python train.py --n_head=5 --d_mlp=832 --norm_place="pre" --qk_norm=false --attn_scale=0.125 --tie_embeddings=false --parallel_block=false --init_std_o=0.00939 --optimizer="muon_variant" --lr_mult_o=4.0 --grad_clip=1.0 --warmup_steps=200
MLP neurons of a small language model. Each row is named by its layer, matrix (gate and up: input weights) and neuron, and shows model dimensions 16-111. Each number is 128 + 24 x the weight over its row's rms, rounded and kept within 0 to 255. Numbers have three digits each. A neuron's up and down rows have the sign that makes its largest values positive.
A block is one neuron, or neurons of one layer that tend to fire together. After each block is what it responds to, as a language model described it from the Wikipedia text at the highest values.

L7.gate91:097177173143089110153142123128156124110090118162133141118176163143129142128118129107143126125139132124140152153165134121130092195183125149123119123121122118093111122098120126127086103138149110145131157156108101130126130138138086087129102120118133103165132128133115131172092118063098117163
L7.up91:141110106121127112128150121119177075141176107127163182123117114096119090176117145119120153112144144155162082136103108128143133150145136108125117115129118114128140101070165135148143127123141182117101166136093138139114124151104111156108066199110159101132151117149144153114107130121142152176
L7.gate100:169130099144122131136134124080092150116116083160127161105122147165116125124148124105165125159142125112126140124190120096147110134120153118139140107110156131145139132107110161138120141123148129188147114111158152162134122164121133148125135137079128150123123112132151116146129102092144099133
L7.up100:139126111166108155159163120124134144181164129105110138113160166131097126133141143101109134144175124120096134119151116131145083132142143158084117127147159114121166165150108157111116126136119100111160143123141106120175132118137114159144153133111129119123121082117146125150148139084082108139
L7.gate207:108136133100135127153142148108150133100149144095175101131155110147097120120108126150119096142124140132101098133149168102148105140108109151110094176102120070124125092113162165091122172141133132127146107122161104106152105136158141123129126130123114096120099146118144113090129104158133112100
L7.up207:137126137116137141129167118146136147094127155119158116126156161152113129170145106160141140097112150145141134178080130119112139103155106139107131094117109166153148125153089065098148138126113144086086108124150111130125157148153154120128154109183174143129078121123140122146075078132169123141
L7.gate340:122155135095157149141144179119079115102148099099136133131114138136112114191115122177086111136131135141128147181114120132111101176129146141123128132113132100126129139104103098165156153137120141172138089168080117132120153109110132142153153168132105160107090133167151114172127128112139121085
L7.up340:136138153098141144126110127087102118130109124109126134142100132105169111125101137165141149115156147101131112078120130103138129140130077137102100171100145113119139138134088132163161120117112106140111140167123130147135100123102113119162133154091193107165160154117126116144111123102174121123
L7.gate431:113105148116120070122128106136114102151171138117184179169144135097139120111167124135119158165126080123118186130118156132149132125156145164149096176090138099172106155114109131108123124113133134150149105113132163146112107134127108147137121110168082150135128160154148146111120105157123141110
L7.up431:105114166124102138156148128152145086143168131128131129156167122121131135158161118097113128125097147146166141059156122121141123124155108108130110141128129054112112107112140191094130150118153112125137132143107123080120106156158175117144146165136111124158126134166161080134147120118115132134
L7.gate730:129127142107138165122106195149099129118055117141157166122130143129150142084117153119136119144131115160132108107120162087130121144115114104122110139131156107088109103115094124120124120143158117112148144143150078148112134170132118131148170147134141119132139146132142184132091151118102102115
L7.up730:101122109131154126161115162160122072111128101106180170178147162105112111087138126141140147131137116090123103092139183162172092141150080138138151145125095128117140117143122096122108096111132110082138133168130118079093135138152160140092122157102138124120148152094121170149141119112145095140
L7.gate733:114152162109120126094094122114123137107131093139116128085131145151142102118156072176129106133097112098124109132119123135122072160094103135133159154108149132113132151110160158164122149113156129092111172095113111141060148109131132124137150162116108160109127109119150152189132120121127138119
L7.up733:102168118146141137182124085113119143070128140092119080183122147116146119125123123116125148145184129119133103096086144098115140134098115134118106110107129124134133138099118104109153153154121114134116123113138150083124097139143151127127131156138127130132153166178131146120185099107160124137
L7.gate827:099121165154115125122125122082138144079168137106096141153115130177122121146138101167163133135101161115122146089168109100095117165131081134119116093116094113156153073125126124171146145151128104137115088103149102098122111098129089154115133136145162162169146115159119118146091125144163121145
L7.up827:114137123106132131154148122161099175079150111133115090100130142154087122133085133136153096122159107126133091144088112087120124129094109152127072132107095107146143091139108133140137108094106113127119126120099142156136142118114132131133140071137123134141133145126088080092114117124112149141
Description: Transitive verbs awaiting objects

L5.gate176:132132127154118151099100147138102102107122182115164119175096125118102108141163173131125125116081133149139132101071101113137096088115147095111158144153134139150101136113159148095131147153143116155104118141130126154100101145134134123118114090114084116116114078112161160152095151144095094152
L5.up176:092137115168146161149095159161131176141112115097124128091120111134108127113142140123134140111155142129141177139148169132120168099117151163127118155108133138130106079139102105139094134143137086178109144135127125136115140093139131139101108106109150111159107166119132149154159157148161103129
Description: Surname first pieces

L3.gate3:104098121152113122145147142113128083075153114114065128170131132141065154082147111180121073106104131117108101082147121105104152106122134153171138142137137135130111108139122114101171103129097098072124091150080123121146161092168111139091112180168126145130154146106119155138102167139109133141
L3.up3:084070121101161150077082126130116132169117098128119138114117113133133102122125117124097079151136133134124107104101147078113106152080091101127158126087129120124073113114127137140075108112147134114121161148131172142099099083147122110106149117121134141161141129137125117163128121118111171152
L3.gate173:106106118074132129175146118119103149166109115139120164114161149170131117112131108141120122118153133113131116144144157090063118159122143114142121149120121162130087156142167149130090116145112110171129134114137150183102126081110161104124134093113116101143109148136138125149183138143121083121
L3.up173:126141139089087172099101125141127120136119121128121113117149143133161107176097109117094170092199124124114120142132128126115078136159120105116106127132142130145119117116146127193112132133120126154099163121149080146130113089123100096114112132112117096110120127139064104087118163126161105125
L3.gate318:135153098114120097100097116140127194113141135103202114120153125084092111112110133160124138161139111098115131163110094174169125121119100128103109158106115093147145149130104145116144092146097148183150113139130164151110150130143150110186106112143177102147133144104152093171078114117123128102
L3.up318:115128207155112119115104154063120152128168135121102121103164148144092137112144136090114134090131103116107158115087100156114090108118121158112117106091187116137125107145109120147146126063113136162133113131127118123117147101131138111080155102135140117157130148124147172173107133113112121144
L3.gate406:116111135107086117110106117140129167161134094108103104144139097098154134125136143163091125154097093095119121119093120146140124164115171154128135140177138133119118154132150080113146116119144100124151125124137125122110113124154136117130151166122103105134141129154160118125121138160125129133
L3.up406:110139101168121152072096107156150116182141096162102157148127137129133090058136151143083129128142104122134120156140111154161126145125150120148170135124131142108120160146132088129114123097128091117117148104115102110103137150150112131124099165091158143108062109097137119123088173130136139145
L3.gate430:090117111142130116138087145121092149099099093118134091128108103103125157141088135110112149112165094119139146095165141141154106107137100088158112153118118094147118120127157154168146098118097128157149113161103134134148120142108139152081111147096136101134149097153133105127122121153102094154
L3.up430:138109129119135160105125125114083132123122073152117132160067132119119120143124126070160102153163110170130098165123086101141091113136102133125116192129149153133147147167162146113084088088104150095124132144108164061139101120104124120127116048166087102116135112151127112115109154088096110077
L3.gate443:095117124120135101143122110145103108123136128099102170092127131116144188108105136119113100123154121121101107131121129134125156117154132089099107131115121122151104140092132150149130127120116120129133137164098148135096089129158081144136162100129135091103117100057161136154113137126108110151
L3.up443:120163160116154101127125084127125162133147126160105146095118123135124129115161110125098125110164131114102118112104114149121140112093130096111075129093146114162159102109171133111090104134111141125118105173146121125121119119187137101103137125123158072107115091077121193121120148129124120119
L3.gate611:171148127108183150138121139126132129131152132161117120122145117099159121082103110142105120135122100145150161114114128112158116130093158130085145149119160129155130103120120134130114127140133078117115134087112153152143139166154113121117119106107146109118157130153127120191114127087145152147
L3.up611:124155054187150132123099137170118138187144123117101120113119086100144156144117123109128135146128097122117180096118134113117109158139132146127149159139139128170151104177136149151169125124131125126111120145101146098170124116150133101102136103136159134099086139153178181156123159098145165119
L3.gate802:143124143146119101106100122142106099128137139121169155138145108098137109163118089133127103166146095157167114084152146090125152139113154108134160082122137104113097170114112154145133076159137114129123164177100135128135138095204099137155107139135142121117127130152140140135084128107112185141
L3.up802:134117130110095129129125121103132095181131127141156132164160133119124136087095147101106145158155102065156178149091128141149139134184152119188130115120118141127158115149154123132106131117169100153095125128110152109155155089163149112108148125105108123142111119107094128106124085118150100117
Description: Clause-linking conjunctions

L7.gate53:156118164113119145082154145108103144075146130106130148137161126140119133110080098122097132142091106132139096139090107148163182148100131130159144098157109114162097133104186127117090095145141153159148163169146161095160143116102160146105166098148137157087085129084127112094081125109098115124
L7.up53:117146113137124096150186166152173131142105187108120121122117101077151119143119120080163115122159087138103077158161120159108135141151062130124114111143159125102088092116099131154160128075114136136139132191150084147126151126118123123090153089156163145163108134104120174165127110102101129150
L7.gate196:124113113153160098168136108139158161132088158115107139134146109123141122102122197108118103149146135078144124138142135120171158126124165115126178159127120130127144129129110133106133117135130123094106128196124118129125130141121099118165146108141113120163132125110099115119079108109132126077
L7.up196:136142123131150093124127117133136119164124103107109074095137119110171144115134169135128080169128115111127127129130161135126078119142110142109185126107136132127161130129131131145188114156170095116083128154121135135148131116167138163084164140144110107126116125127134118152149159150134124127
L7.gate237:120094104113130135112077092087125150115101100115131131093137121130145137109113145147079130145079124121151133112149147125138110158082183116149142147115121145183106167148139114144112143141135142081108146109098079116152132127150167143147160130128122115139083100150122131091108138175118071140
L7.up237:112098177108130164095124140134121126139108106114132106152109105174145142147109079145113116080137132105088174158125141129171128122109076158129125101152142138130077130183151156142167100149119110118119118129135141105119094125107160108103117106120118138108158086096089065132127177105152105156
L7.gate427:144105139117108113133170135110103109100137146123181135126160168081131137136140119138139105106115133112147117075108116076140055138098130110120105169108112123154104162153183141168160156136119102130123101124104125143105135108117120107105135121127147133124101152168131124123074123116083124121
L7.up427:123124152150104166129157113120146152187106142110099098117151122150129093079089145109138109140105116094135143116147101130149086099137129169111129092119126094158078109106109135120116145137127137113154137113091155115139154119162137180133143156123125097124106142107125109153131176153143110155
L7.gate492:130126143136146127110139117107086109177128142146126124153101099109111163111130136078114141131106109103113159131133103143134103131117111124128118112097132119130091151132111168125098100165070149093053101141125199109141150134116154107137142144166137136190124145141147145149129137142133112138
L7.up492:119160148117134111126152159125156127102130145144136069151145133162118101138144113114108162127166131158128139129108159113162167115138106094149162125105174076117096113131139139153094095114123094111161096137093166125135194089139097140131119134091108115113129122125151191104131108102141141132
L7.gate511:135068180112115106108117108153136107125136174155085134151140155129126103141119157110151105126123127144142116152108141099137154102157147096125143126126156101156135118130153164141119077094145108100132139154148120098119124139136116096150118089156122070109126080176092131125120113145125095096
L7.up511:115143121131157140126077136138117157071135126118123129143113128110132068131144148177125100167139122101142161142112078080187127124115150105164138121120083153066145116094139114114147138187124168146138138102169094127108143102168149141170157138144131109116139161110145136100102115122084114140
L7.gate518:157136130141133116095118135101130101152139153125102111145101073107115084093137143160151150076111133098138165147148109127116139093155152134140128133130126113120098114173160161154144133171122132119129114134095116114093128117125140134083095163134126154134133133120146103183135133196119086110
L7.up518:101110160144110106101110171138103081156147091143124156124135131148151094069120183155142126067141071116100117139162127149147101160108156136172148154130140130136100080166147126142159102130130144124142101153118133112103121184147117127158163164110121141081172142146140150152119119129091128116
L7.gate677:106114112151157118092170141119105147147097117158112119157087103106157129154103110090113116135133130134080132144166165128114089116111135093123163172157178100102127110159169078083131132141110140093138134103140144141142137145111097111133153119180149111116089135131093153125104151129112109094
L7.up677:141109162176142170141063106141137151148113104105122131091134142116133110152118132108131154124100135114102163122133165133157118143081110108120146073140130102110087098158132112122147099113186130115128080136107149124100102144089113109127126087117117170116128118105158127141161111112147178122
Description: Coordinating and before verbs

L7.gate27:183133132125158153117125068139108162132115133157108127131101133116115135113140111071133123149093117116149150126100123123123132149078072098111148127159117124135153124147128099138153114148099132128111140134155136134160167120139144098152101133156162067193130136126160126063126134137114119115
L7.up27:169093099150111117178100137138138144092085138136100119141105080157127109150100130114105185159074163107103151113133159144127168177132146105087115126153135105098107113152125147158124126113163090079140166124131111105172134126155105136118146118127131124177114143132128116152150124095116134108
L7.gate30:169113101119158129123119072123172088115107143105169149142085141084108145150096111083105148090181135123113149116146120129147136147097159123126133126128146126155127112114103148123116099119134130125141118151151110138144125136153140161119160148129138148124115151189139119119168142167117085152
L7.up30:133131141081129143113148134123145164107113111130114155173104131109159127118139116133130115162116115112101142115116120138157155133051131080085130186142097116124146135168137109159127134108107081132093127121116091131141158118162140109140095070109167098124108151154146170098134144161117115139
L7.gate321:176123138115078110106114109141131143126108199135147122139102159137097135141163057095097154114121115138137133120145128100147183144135157086093137159078113137126116136106125115153117105164116088123175132082136172134116190190147090106155127112134126140150118157108144127114132146105117116099
L7.up321:134141166122101145155124134121125153102141181118151146160155103078147102144084132091135168102118115171138115133150122135141122139119123103099123120156127146093142121131140165125097144106141134117117105148159137143141112132119131161093117145096142086111137138133138089122134210157104130141
L7.gate326:119098164101126145123118105197137149126138148116136090140137133131131137109158100119176132103097093136098094150161161128123110115155114143153115119126122131140147091160112141118123115100140179181121120164107131104130162124114085096152100141164116159160081121110164150167135091092142108088
L7.up326:117120055134128157133131102140129062133201142114127146135138111169129075150115112104097104101091097137146117121123154149176136119135141165139138170155153166176120162196130169143099161130130125094152102128077083132114114137130141135107126127133107163117116121146178128120127133156090091167
L7.gate464:149164132103185155143104083139141116093150091129163096127142096107097127114108071148109115124111110155182120114110118142160123100140124067131146112090130100121130154100113118133132108115120113130156115109108118131101131124125111122158124126098144136146147158157134140129131125158140094151
L7.up464:121150175130146135135115119124147129136109133162108146144162146130152143151102073135100146149120123146154151123146095153116133143122108080116145162099125139108130124118093073130121127116109098156186110107126127111142122113128186136166142129111152096178121141131092102128143122090160139164
L7.gate501:126157133143116165141173079122140149104102151109111176143093112145141113160116117121116139103082166160150089119107117200118131131082124100078097066133151133082130125112089195142126138186140165118130135140162153139153105156093120098174132156122089138134130112145128134136122159128103114149
L7.up501:129143142148126127179137122135090181111139152090157155129117131117159137184103128117125114133148087160164115118120086142156123119158078118134128154126166146099126123166155126162161074186124166134105132078131109134141161151127115123160166123161156140141076149081170140133154124141112133167
L7.gate527:161149117083145144131111109117156134177134150127138146132084145122118126133119106116158131187097136163142122142106129097104132140152116150130123129153125144106170142069115104118112138130137110111102082129157066149183136133107105102144165143090147094146126145149095161131125144123098127127
L7.up527:155157144131144124164110158170156115117132162120154108183105095113118123111126164109117132160142164128121140137117141131127131137158122103126144112127146103145160147100134141141113053103104111104115116131156139083130159141146118088102131149089128148164110136105114150126140114152112146150
L7.gate714:126168118123144134144125145150145138097134094132142137177099137135147133111175109103109123117166089112100174081106125124129113159114121115105113143172058111117164110087140117092134140146126118124127098106140145116156153120137109133141131145157171087145081145113181096105128133121095129141
L7.up714:125174133123154120107102174150131080128125138138144106108129135122128109106171125109142153096088113131133141153153096127127078163137132096140123132130126183124156183139103146124125111139128114118133155134096098121142152149114196129125148118114145125145126083176109096196167094130156133134
Description: Name-initial word pieces

L5.gate352:114150104098158146147188120090130158113115154149163165084166115125142123117138128131075145135109127148136113098114115084141111168131140117141133161111133114125172118120140099098101113118121140076110146086132077114118139133114163106137180130127151155157104124168143135133126140060157158120
L5.up352:132113138150169145147117129129108138161112158138178114119125102146105093169164124126150123154117116134124120104104105134115173102158093136152158151125145132164137116126129141128109153079109097094129149161128151136124145169122174114065130146115110094111176161112161149124091103142156106133
Description: Final-item coordinating and

L5.gate119:120125141102138179163105121094141122096141125118119186164112110112141151147127103143114118107139153145147117129118126161154105154147113130123128105146109084129110151089163151145130138104133113150148161108118101142151129136133143086092127148094131134104118194147120102117148124155145052116
L5.up119:119120101084122103099069132159063120123124111101126140108159101093106129114108167131113113144128130140155084114153118103143149129117105149106119132125112140128112152106139126123131110140121102133139154148116120150106150128124098160119137140125100099164100122129108135148110156089125091110
Description: Main transitive verb

L3.gate228:138114121105138139111130143145137108179084153153151167142117087118117109129133132159141134148151104156111102122093088108140166148081113135161115136138138140144115127128145109148107128135125090115119126146103155143147113123132150108105118162134149140087104076165158141143116121167127155131
L3.up228:142118174081118115158110121115120115120104114152162167154169107126127168144093101108138160144116135134124213137119104142149155112097134130121160144136124155104158161064177114129147136113096114092090141108139116125150142114133143126124134128132106081146112160096159135129130137096116115103
L3.gate260:149098176155105176123120113123118132143131129126112127114083158181091188109099146118144152076116105157137158126107120135128167179121135120114105145156152131119130100113140079106162105143156149115149182161115116171123130120106126147180123107141108127144107159093152115116174115104132091094
L3.up260:138098121138085106139149154088130109136109152093159105150091129117163182151134119135148133122086125138127125129129133134132105120089131128104102174137098158134142186120090081101145101128146148116169110151122101135156151128112173122128158106116139093126162150096104161142101105135166084151
L3.gate307:139144138114105103051130079126090156108196159135118103140144124135059117118111068095131107145111127131125119122139146120123134126150159070166122128134098123125126132127110100117160091115139165109150159122111140167135162103147132186139108178120165169144139108073127133166102130098171126128
L3.up307:124156113120107113075138137128066082118101102116100101115132138169153148102126132122106136126126106165132138135152137129145133166108143161169133140131128141185171155136155113118136130140126088100085124107104121172130141147146107132138183076142151133137125153089162124134151139107134166121
L3.gate412:122162148122137170135129125128093111105109137120165078142125135156093124139147103092104138101153135135122186107174122187152162116113131110169192136107134136115100116130122162127151127113156135107118115130101131106183114120129108160115153153158186107174114123141169129168138171115104083145
L3.up412:140115111117143131157153144137173078128177127121132136115094135154144130113128087119101134145123133110157125123134137107131098107102153130140161107122110126144139150149107107144101132092147076133115130126102153125068148165146149128111104144141168083167137135093118127161095164141134128131
L3.gate423:106115117107117151112110089126087165108127148101136109131106153132112177131163127124150140140118136174119100125135104104136155164146163144136157130068090180129137162157147000113093096122110127098104115155111142134108108153134135117123120099172123161119119123114158130120136142107124080122
L3.up423:152132111143111140120103105116114084159143129111102139129104165122082148146106135167114130125135154106157115157118138114092182129142125128120094162115104139125157143146133138113080111128132155097126118099114143108134175083116117142116099144112131165174110134165138135139141170117115118161
L3.gate555:092082110132152141122132144107137142154105156137123134132137149163146124113134109137146098130131134151119078123134118085120143107082144114137180092115137115109160109109084078093158093130118097120134089116106081112154114150083114153139137113154148143148119159118148111138136112145095100127
L3.up555:130117139106148137111135123110119122143151120112136170113113118134118149117164148136149117137095159148104149139175155111141134139122147171111176103109152186175183182149114129129137148109101141103106113190148158130123134107162160097114156100133171095141167122144130167122140130175104108125
L3.gate664:123140149134152105136129074094125133101134157143115138106087119088151175084130122141123154128127136148172181104132111097135148130112129098137146105111076162170089112129133168074120170123123111126167155125152128172127118146144155119142165134143096122149104110136167140132147098152126151123
L3.up664:139087107164161111137090095127100102091114116116128112110168113114159143139176065128150105141111141102158134157119139085136159137145118122164110132106119130120100113109126129089138145137092104132168099126142163119107126124129140124132147102097131127154121140112143130102121086125136108128
L3.gate720:158135154104182121120130147149123130095161120112110135151148111150123118110148129151082115102134169180135122155113088082119134115099122121117104131147123139130132181164169133144167135118136136075085104136118144128125145133120106085119085107136162098130095120099144130141137137120132115132
L3.up720:102141099128118139108111132156092135107153140124088135123131124125149158134084129172137160148138157162093118135167122116144143118128135101100102107087116109119127115127161140138145117137127137100179144091077135104132111114133165140079124119119147115139100139104131122130114129096144113171
Description: Surname start after prefix

L3.gate12:133115115101146133140150152164077153116172084102122201163150139108126121098117126158126137106103112145138165134113166153143107119144141117107152134104135106129134136086112149128091120132150130116128088151115115095102101097158134159160132110147118126126135203102098147148158139121091118077
L3.up12:118123149101085122158114135137150119121100117132160149117141111125134080121169124167119108140121126169158106116120144133144151129115165175114168100116088092107115116097113153117117137098077131163153130097136145143114110132059114128140137130157097133092118152146114107119130132093101075106
L3.gate151:129137143120134112163150134125115146111194119120169155146142142186163165114120120159142068100106117130145142079140135092151169122167154161142144191127129120143108155096105140155118132115102123147124098143169148133154166128134075144147148141103137164109112124113116096140090109133095141097
L3.up151:070115182111119162140149092080136153154132118114157137141129143107172154096093109140075135118121094156135142138150143131116108118119123104138130127105102154117109156132147119125107127143149117132128136127131054166106117109133126125140158111111089103125097144088126116117152125135130116122
L3.gate183:101152117105155138131123150132114118099133170123107110124162137112161137156139135147135144147107132127121120119109102144102074104164111139109150143088194117181145106094162134103095133102160126101109124124134114154095141126151064144150163142130115096134065137120118089094166146144102049139
L3.up183:137085074091142113155096135105125112140157119138139101105113138152127129170078169158153133108127107135154133129148129126109089139110130111124134073087097129135113118085120139125136093115146161064091147131129157098159105136164103146125139174126120113141169129083094141148139150092129152136
L3.gate367:097200147089115136121109129116136102153122140115131089095128130142135108137115186142132105096121132106129126155115187180121112093136130114153133171121153119161130140148151154153117178152140132169146155131091122135143167155139143138131102103117164102139135110110119137138168136129149116146
L3.up367:094119146121123144108111102102127130149131114155158174122097117120137119178116099119121074117180119100099106083171177175101123171115111078166141172103093132142161124094155108140111092115133097152157024105103144138115141135121097128148111172130117116131117099133105116157122141128157148142
L3.gate375:151145141114133149156104124120074080129116184098142076137153118149142140075095127126140171143147133174192127126110087136128143143171107110122162150106111144158154178137120154148138158086115128140134141127123116113126161159108115150109145159148135133101095145135141132179151164120121103172
L3.up375:123138105099109112167087129128109088128087136178119151127159118109112143117136144147134114150109192138171087106147089133137095187078146152110132123138145143174139151087134184136159127151150140141135117117117123114160115142129106164185119126122131099089138117093115129170117114125134098123
L3.gate453:127141146113126123110111146122103123132138135161139138126145131136134112116123141088097111144166126125139125163127141132138110126123115118130125125132137108112130138080116108109128123110082143162149116146173125110096114101124086132122114104080103161136111152099103119150091144099119095122
L3.up453:112149144105116142108116193136082117107143154166145166125132140147137106146129105181121115156153109137140065122123102109100124134110109147124142122130096128111101145097140135130132117110129104151111182127082110155119136109111105146133116119125131157097103142071090148172087133096121110114
L3.gate493:179139140158135118160120123144082083079162107106152125113135125127130162123095156173095122178107081176163133093092152135176067150121138179126147116110092106122095132076186133112113163142133113115115169145141190177133118149094124115149124151132122127091136105138102099141097146111146124130
L3.up493:096104138148117149130129134132162124157140127106179163101119152120124146184148074112119112140171099135131150119090161122148114114157128166099188147133112139108160187122124129145136192130181128113137131142115130128145089130089105115143116109092136127104115148114096147149098163145151115128
L3.gate750:113121141137139145139106167139160122128166132102124171105159141091080103118089139146136138148100094112102118117110146148102093086158148121086182164102141133135120149096151133137165088162095150161114110140128150115093153098122112137144118128106125148155127099150130143127111101139069136162
L3.up750:171116112133124139085147136124106105124124126121112094151111123126108141139115119192175137139138112101101135158138147117090102154124137144146135139151111090134075089116119112048171127132155094154138128077090134173116099155107109145154109120083133102108112160126155143092071141088125133159
Description: Result-clause verbs